Weights of a small transformer language model.
Size: 23 layers, width 192, MLP 768 ReLU, 10.6M parameters.
Architecture: LayerNorm before each block, rotary positions, biases, tied embeddings, normalized queries and keys, attention and MLP in parallel.
Training: a variant of Adam for these matrices, 630M tokens, 8625 steps.
MLP neurons of a small language model. Each row is named by its layer, matrix (down: output weights) and neuron, and shows model dimensions 48-111. Each number is 128 + 32 x the weight over its row's rms, rounded and kept within 0 to 255.
After each neuron's rows, "fires before" lists the tokens most often just after its 100 highest values on Wikipedia text that the model never trained on.

L16.down172 [ 71 142 108 118 204 137 146 129 131  87 182 119 153 108  85  85 152 178 158 137 121 163 125 133 120 141 111 127  67 129 140  95  79 130 106 116 121 130 109 157 124 107 136 210 132 130 153  44 156 200  73 136 141 170 132 115 114 177 154 105 167 136 119 115]
fires before: "of ", "M", "4 ", "5 ", "- "

L13.down163 [158 133 123 130 113 134 114 128 101 121 134 137 129  92 133 134 138 128 118 127 135 111 128 154 132 142 138 103 139 114 128 128 121 112 133 147 111 122 107 141 124 132 138 119 114 122 110 153 113 133 117 143 143 126 124 140 119 137 122 115 106 134 114 122]
fires before: "\n", "\n\n", "| "

L7.down462 [ 82 129 127  91 152 127 193  94  93 129 131  89  97  51 160 172  82 152 132  85 130 105  80 154  74  90 169 159 139 168  96 169 110 147 118  58 151 160 131 162 132 201 114 150 158  57 131 102 121 121 152 108 143  99 180 145 116 152 188 112 122  89  96 108]
fires before: "| ", "|", "M", "(", "people"

L16.down185 [ 98 145 100  95 156 137 182  98 146 125 182  77 103 110 147 163 102 140  88 117  99  77 126 141 120 156  93 155 120 104 115 168 117 137 152  45  99 107 167  91  43 141 163 133 141  79  95 114 113  78 145 145 119 175 129  86  87  98 184 154 150 157 181 120]
fires before: "| "

L11.down268 [109  90 112 142 199 110 133 157 112 103  85  68 120 162 141 129  98 132 118 207 140  99 162 230 116 112  55 116 141 150 124 152  60 126 114 139 138 131  87 158 153 182 123 114 144 101 125 138 198 115 100 105 121  87 158 115 115  60 115 226 156 141 115  99]
fires before: "a ", "the ", "of ", "an ", "it ", "well "

L13.down24 [152 117 149 100 158 107 112 104  75  79 134 131 153 126 120 148 131  91 127 139 107 141 106  99  72 147 150 133 126 130 114 131 138 138 143 149 144 139 125 110 107 120  88 148 120 112 119 111  76 101  79 138 176 169 159 128 121 165 213  72 105 118 175 114]
fires before: "| ", "ment ", "H"

L16.down663 [ 66 141 126 135 152 171 187  90  98  93 129 140 167 161  37 178  96 126 118 132 125 108 111  95 129 113  97 148  89  96  95 126 136 118  73 135 142 138  80 108  88 138 147 154 179 121 150 128 121 204  38 154 116  85 137 144 108 127 150 124 188 114  88 132]
fires before: "M", "m", "Fem"

L13.down712 [ 74 115 153  32 124 110 181 109  66  81 112 103 134 129  64 145 122 153 137 158  59 130 120 177 114 141 190 162 117 103  88 170 104 144 186  98 121 120 158 143 119 111 170 118 114 107 120 122 131 142 138 132  83 135 153 152  93 147 120 123 190 152 155 159]
fires before: "°", ") ", "| ", "sian ", "6", "8"

L15.down355 [168 138 105 109 152 117 191 125 186  80 121 148 143  93 139  88  67 135 132 157 186 120 144 127 149 127 103 156 104 109 175 146 117 148 180 117 101 109 154 117 146 128 117 147 170  88 103 126 144 128  83 183  90  82 130 130 103 107 183 125  84 141  82 147]
fires before: "in ", "as ", "on ", " ", "at ", "to "

L11.down189 [144 102 117 108 138 123 171 100 110  11 118 148 142 102 166 146 137 219 124 166 126 159 116 101  71 156 134 121 122 102 110 166 118 100  98  92 146 123 156 123 165 184 146 162 102 126  98  93 167  94  88 117 160 118 155 104  92 131 170 118 181 161  95 161]
fires before: "% ", "to ", ") ", "| "

L9.down222 [114 135 111 114 185  94 145 150 138  66  83 133 122  56 149  79 111 142 134 114  75 138 103 158 118 159  96  96 154 105 223 106 100  93 137  89 150 102 168 154 135 173  90 128 146 120 135 163 172 152 116 148 123 144 182 197  99 123 138 166 137 128 108 148]
fires before: "of ", "that ", "to "

L2.down242 [105 126 126  97 130 118 118 119 146 107 143 116 112 157 119 137 142  72  83 147 176 101 105 154  96 115 111 149 116 116 141  87 120 130 179  54 150 128 109  65  95 137 133  88 130 134  68 100 132 120 139 117 135 100  89  99 156 157 201 103 107 113 143  87]
fires before: "| ", "/ ", "- ", "|", "ement "

L6.down725 [143 111 125 102  95 140 120 122 163 117  74 129  96  45 188 133 122 141 138  89  87 148 135 160 217 184 105  92 147 139 165 101  91 124 170 136 137 119 188 136  78 114 177 174 103 161 154 108 101 151 137 141 146 139 166 151 158  66  87  98 142 138 147 118]
fires before: "the ", "a ", "his ", "to ", "199"

L7.down167 [136 116 128 109 118 108 137 113 119 130 142 124  89  73 105 103  61 143 122 116 111 160 127  89 168 111 125 156 146 123 147 144 109 145 193 109 121  77 105 146 102 190 116 139 116 133  67 142 146  82 152 132 112 106 167 119 124  45 160 144 117  82 157  93]
fires before: "| ", "."

L13.down3 [130 113 129 132 135 162 121 166 103  94 120 122 125  95 158 135 125 131 122 128 141 111 147 130 124 128 132  91 134 127 109 117 131 113 124 134 125 109  84 133 121 116 144 120 135 115 127 144 124 140 124 131 126 125 117 148 132 128 119 122 109 119 152 140]
fires before: "\n", "\n\n", "- "

L11.down97 [121 101  70 108  92 121  67 161  69  58 120 146 125 154 132 113 157 141 151 104 116 100  99 183 147 175 177  98 138 122  87 140 153 172  73 137 152  80  88 152 139  82 114 113 122 135  88 134 186 193  96 114 164 163 121 151 116 164 147 121 100 149 158 108]
fires before: "\n\n", ": ", "\n", "The "

L13.down710 [137 118 143 144 121  76 155 150 183 113 113 133 165 102 100 133 189 125  93 169 119 174  91 167 127 151 134  76 108  95 167  36 135  80 140 138 120  96 197 166 185  92  86 166  78 146 172 113 155 138  95 146 144 125 136 156 113 126 150 127 123 152 110 127]
fires before: "of ", ": "